config.toml
num_hidden_layers = 16
num_key_value_heads = 8
hidden_act = "swiglu"
norm = "rmsnorm"
norm_place = "pre"
rope_theta = 10000.0
bias = "none"
tie_word_embeddings = false
init = "uniform"
weight_decay = 0.21
decay_fraction = 0.813
max_steps = 4329
MLP neurons of a small language model. Each row is named by its layer, matrix (gate and up: input weights; down: output weights) and neuron, and shows model dimensions 240-335. Each number is 500 + 50 x the weight over its row's rms, rounded and kept within 0 to 999. Numbers have three digits each. A neuron's up and down rows have the sign that makes its largest values positive.
Before each neuron's rows, "raises" lists the tokens whose logits its output raises most directly, leaving later layers aside.

raises: "ities", "hes", "her", "ity", "ites"
L13.gate537:503468482530559555506492541446547400468486606481624479413497418421541398473434444526452456434598465572498536435478558465611545565414575520540400457580555461552511417457529506511526461505466525507503423510502507499453489442570438414525523479470498469510462511522501540613543500462554427508
L13.up537:515504577466525569493530551532563501384444467572499519552505522422576411404492444575429489460507491577432579488550518426450536434435574445391458454549484517424481450503411672472546447520492425485454558562529472540436466522466514524541441513503491495556576396553513526463490573511537440491
L13.down537:424489517528494513468466518480532538395486543422517511540467494512487520463595483484536497483480540566467490502555428575537526461445489482465469527404617503527474506494536533412526535508531483498488572524429508493590471530472512541451466556496512445464544532478574462469544513472469539486

raises: "ide", "ity", "ia", "ick", "ium"
L13.gate960:455481519450496481469371548536521490426466534486557617541536515362513488511554573468519504572451467515436540429489551492597463539452420493543372473465484480446475450408550411588419483519536432511505385487482368516526443572477504472464627447518362569384419423602491533497550485492490513500
L13.up960:444522472584409515530540591566468401541494462542476528521489500473535471557431507546581596511600509578511532500525540591501464636555507543470518461544480488461509480413542450559537547535512350489525454475461589381467559496527408514529559480521498541519490419397452623557530570492523514578
L13.down960:459442408575419599585424497490513492569490486583494479496528473588426600489416385463492534452529538561562444497490415440583556549437545528507574371511514461501531530553495474453556515530524568439434523541447399472360483569506423533434452503566465375598511506543524490548493446523494569499

raises: "ures", "urs", "ure", "ural", "ana"
L13.gate790:541593418482438451432524500544598585453424566499545494539462417514519508519465593466522430488514516510472478440445567430484448588481500543462516485553553465544531578541520506473468486497511497584508444456518446491549445487514426489495510628447457500509455483506501537525582536547481524472
L13.up790:583484466603524458497455515449563542555536578587482505498514523525529441444509587566543408445436438409543456421452587532493432552420609438509463418509434494496451469449440622505548529553507396595489478462549564476486560517444421403471614603576500458511580528485555584559505485529521561552
L13.down790:469459606529431458530475473451448487530382517564489473560478515448473530526502475451466506479501497497421527525489436576579492506609493506429561471474487436466555551521467566536557419458438566461503469515539479506485580506440543600413520443474584446488558578455637539452552401438483542499

raises: " ", "η", "τ", "α", "ρ"
L13.gate540:471532544446461518519566458608494407520431484479478510443515581436530530493587538482492511536570516498446490501534546466588513455448414541507446565476494477532575556455510550490495469441548444568523452563533441518450362420388477531438516456483415502496518597555506585483453458477353517417
L13.up540:473463525426518386475475488449482513522622457497593562434529465479530528569512511607509525509526499525548483489567528537607575497463370488473550544445497560492482494429461511477540462471476467510382525597493514474505430527432479603520477434543493482448481583612442497492467502451434465576
L13.down540:447528454480545503474440452456532488501488571526521459513540454507510564485522450583459551532485517488448527540570452414471480533557538463488519504495515508565387450403513517498475439495523522422435454557493514461496594511550483578564542530498518552428476518503455443582501465479510460431

raises: ",", ".,", "!,", " presented", " presents"
L13.gate183:463407544503524585519527493537444467549482584526531493519548424433465600459619526464429493431592474411456522511558440513460412483522662551512513484567534407506448476494531423469438471562398510496409495541467469560550406508522525512471542527470455484529461472521562476514582563412509541431
L13.up183:408507483553451586485450466483457495524551542541583522579556449543567531465535510487435483418537532520537465526477486519435504535576486470544397504497485420553503479544478401481523527506443449447436501550445465573501365471513541539481457522446406521501515523522457460446448524407538554411
L13.down183:501503520537562438504510534482557511463460443439577484461537559531430459459576539563522476514428429558522527533566493501574456577518468487537493446485565535502527550457454541533459386487526615462499507555550496505471435562475530466579580542469431517470571400484493524478529487497451506429

raises: "be", " make", "fully", " reduce", " reach"
L13.gate774:495453470609474505497462536573492518451422548583558558497469546442481520537578623535530538481567578478472469421615527535493473438616496449428568484549411497474576391522543500461478549454498529461520453442434489449504466525430445509532522411580423480513428449511488481597427554568489514442
L13.up774:453559471637426471529529468403553579549398449566537458490483529484457527440511553523489567421482508397481483507553470529512528416519524408446515512466482494511555458537429528508498563532590490455521532528449511408593541445486464440562427473551405558557414494457404540570437457543452455464
L13.down774:509614524567420468471521483484575573542455397505424519630532526438457499431494494493462495519468566435496433529520415505523514452492487474531480456509409480451546515630412421501536452506495472537599546491489517566519514470521486528481502454526513443538487538500487523599477442520433512436

raises: "’", "'s", "'", "-", "′"
L13.gate484:475495579531394509496479530511529549496442458543437517527574494460452476498532497454427612532556503479458510500511587481584634507457580556454460531407532531532537441510476360526455469432480492342469450496477423525447490426531516478479526486584483431473500511453405542500582437505511427474
L13.up484:540483567568473515485568459459575548493477497452534481504498445533498464492510430522490588481485536505539524436454508506508631453470513562519543441487514530604459518539527444462502547619519510425425523470557527448328473474552534383426538512562478575414552499527469431454480468548516483576
L13.down484:540592429484530463535551545538528528497544518554568511465481554571627482570474499575470508583436388537443551545509614430523523549501531550510524444523543475554477518470427412452525442519438574459473480583587548448470508449505557471500517513534452489397449512409411443465506531493536445580

raises: " through", " until", " to", " toward", "wards"
L13.gate1079:435498436560513466485408546469479550533452501526504554511512509466536481500577531532497541555535451504389384407467501486505427401528469482539397451573476540406532490504489494630499530495517494495517541580510434626561533543446457468567484579376463466594557481444430443528561522464524520471
L13.up1079:401466522513593440522514521427531437525463454571568562488624432527476505490470516493475569485513435539518431527427493551524476476530461440446497532465480534529557479488442576563450542574534496494552463547442430518528412498523442523504571464525452580481476445568515418538547454512590603553
L13.down1079:522551482448521457426569568449437480569423541565502557443547500484535486533438522545382450570485556462474530540476415549520473544524497501594477543556519486457574562528502568524576549525540481559509410497466450571556451406503446445430543457574408547514476494482466457571482384532460521558

raises: " half", " five", " three", " third", " eleven"
L13.gate54:563473457466483502497497478493478538508534617518499588515585483474528468463497472426535461592490542465504443535475460455505537621517528499462565513480482479519522486508520555604561554385455527518477553428513431525462525521447529448510544564520557437441482526465532521533378509506440467451
L13.up54:536550492443483561524438530493502524613503461508472495540426509424448538612501426429532450521458463463473556505500432438519425600554462496474530483479479500502470549510482471564508606480493581472475488526489510473540490550571534410514458401412482526479509506463506592502448421489438365606
L13.down54:528555456547469491521481512446474569566451495429591536454514484556512532470501494532504538532474409456490442475516414506522531475529531548472513482553483540422534491545555494534476423497520575541512548513459498459483457549572540516475436547363476576472515490524466529569403457504385433514

raises: "ao", "iao", "iny", "ining", "i"
L10.gate835:529454479443512547479511479493415522468446476522520496419459523452596460500475556456505501512525504538530526549454467488520431506489509450430475520499526393425489478543540495527554500472484615466567422448438480517497331531518514591552535608514605506545507506545481550458470580535400460521
L10.up835:484536514492446449518603589496522547490569431527431531494517522425487503511445510479496453502521521579382502517475500480534512445543463512404534464586432508486505487568533493411468513446505442465518477419504500446588563456465546551439454522480498494554548501415517564485560612458550454531
L10.down835:497470486455502588467509529508614533369557603548577514515547477551502486488420495436582461468452557532471467487520525539608495401482413464424587483549599449520504508467540459480488511482459476464517438530476501551479525500445571483495470552525512459502459565558500473442434478547456508492

raises: "-", "/", "'s", " (", "ing"
L10.gate1230:476441575482482510483493562554398524525425560519432424569543459492475483395482446476365506561510467489474471496562486509573511546516462477439494500419475467495455411544513486562532524459474483498466504397555501564623518462423575573483495459592590472549528460585517485527626513537475506535
L10.up1230:455554594495456487512471584544473558481461562454438490511561451529482460508473405516478605487471553417487441494510390467497493617403419449502503460551493570547435468524442478503431479582545504508460546393499555521566574489491499482444521426603534524538431484573522514490602509459503474621
L10.down1230:532514521522520509395510500427542494460552508459560522473538622496447470601588547560608483491507492492519454501520504471480567507514600516504595564487485514530564589507507482476491449529544446563531532533491501540429481516478460388518473517496455546511455502396465457387478437445460473497

raises: " number", " series", " variety", " range", " lot"
L13.gate1117:481412513435530485521538515415499536559569473487508488524519522513560571548477520528481466477492464495491474540562571548433488484476560395561489540555495501514468548479468431544523427462450437420471448458485427558618434459566464531472642563574394434519550512515565491540520514598512440499
L13.up1117:425487494530530491532523420514512494489525471518467513451542514534528555565496499503409470568467493478573548506495503500494472536477566533432492487534413467498474446503413486625438550503391535412493488560428470526488495451473489481456474413509458538485550475595551467551549454529464446488
L13.down1117:406514484435543489503527484525500484533532520569440559433522512529498522536476452480461542535480513443519589543483564460549512498501558449538505528518521440563433481483511487454431443472448468443445520494476469449450523481527602481487457562530469473481460468555456528504494441487457540511

raises: " degrees", " degree", "graduate", " course", "eg"
L13.gate510:455554623509444416540438442566502533475513504527519476476504564514498562487511454585410469500523394489466455453485484557415467610444532547495489487574413471564472505571534571479572488448485461500437514442489520468574580409518501509516507507517501446474528477472534486441455576510459512465
L13.up510:464608543484506480472439417507494401556452517563468440487498565416541530504536518537467492541508462470487429541595460562502583578532532555466556456485444537553505450520514458462607525385544431468562495398516527557548546524476461562530589501492459451463561512571545456458571501441477543497
L13.down510:544597466506435509540492532560524527443563446560515481568406398415503493464578572493593470460495475434408435458457442502559457571502555505490518445520555450493458557360575592458553498416482526432493551440511433527543669482533522481499530466528481440433522518495531514503545552467414585540

raises: "ights", "ighters", "ight", "ighter", "acing"
L6.gate992:430474498491499492407507502515462489539644534441501452528541539523559437512475440435540434401495607550467544581546468521551471493547499509492528443457495542517498496548439455484497449400466459484449531476491522507501501564474488371448522419526489519535526413449532501424476522543450485451
L6.up992:514490514527496562612549513596421515485457447589459488449465525591539477572531502541578440506569586400549536482461523500526450540564525570421471447565517525472448423573536541436547492413544545530550441604483518551566496545479436526515417430453502565543438575500454510562514459554541539525
L6.down992:471505495525476509590440514614559526601530504529456427425415540625452470508473465458579503486528545504590481428495506617619439496509426564491530440555485538590512422458508448492506504506485576530515526510581521528541485546521473452527478398517568551515516523551535530488513492476485505547

raises: "sis", "ique", "ne", "p", "gar"
L13.gate1318:457514421470538454553534513413439410602520557439433524531491504526565430481501412495461534460431448449518472560433424518498509518558554472521529426555438537503483447511583511471521436441451404463557479441428536428536505513518543537471511556559447548634484494588544497442555591506426493500
L13.up1318:448535539548506511566499434474565401426518575451497542486425491434456448505450462487466564597424516472514589593507467547414482413456546444473462336446581488620523516415447484525586511458466522447588502415510501498484520420463595493436495485409469489531495455504551373450475593554451425529
L13.down1318:550409425512477512529519519471555519497520452486484581461478473442517587466492449458536496489577550468467488398522499483436507489497532546498581552465450506477551589523467567543502477506527481463478631500438528529385460509607529524491547543558587544487578475499543482538513546481481471534

raises: "e", "es", " part", "ato", "amento"
L13.gate396:582447405503491554538434445492449488428468551341391512524460524580470447546513494461421436470487515554485407420640496526508546536425470468486490573557399394540493438467591542508495466510530551477480501565500480506572574515589436559511475471471538444503502430466436529406426565484479441546
L13.up396:405453422425547447549518484561414510564599505462524553541529518572493375501413434533529425511470461536553534432563561560568519536467543586530506530526582539464473501457514571510487532545561484495500512495489439483426472465429573460543458505510426563604501514494493522544510527527491416619
L13.down396:517561358533528482479497502466431465442523586425461495504484419505493496517379541532449449490453510477492471490472593438547423513462459557565476478484493472547518498526512604418404541554456424525543552537493529567488550518439494608626479426504500508511567535498502457464400544530484494586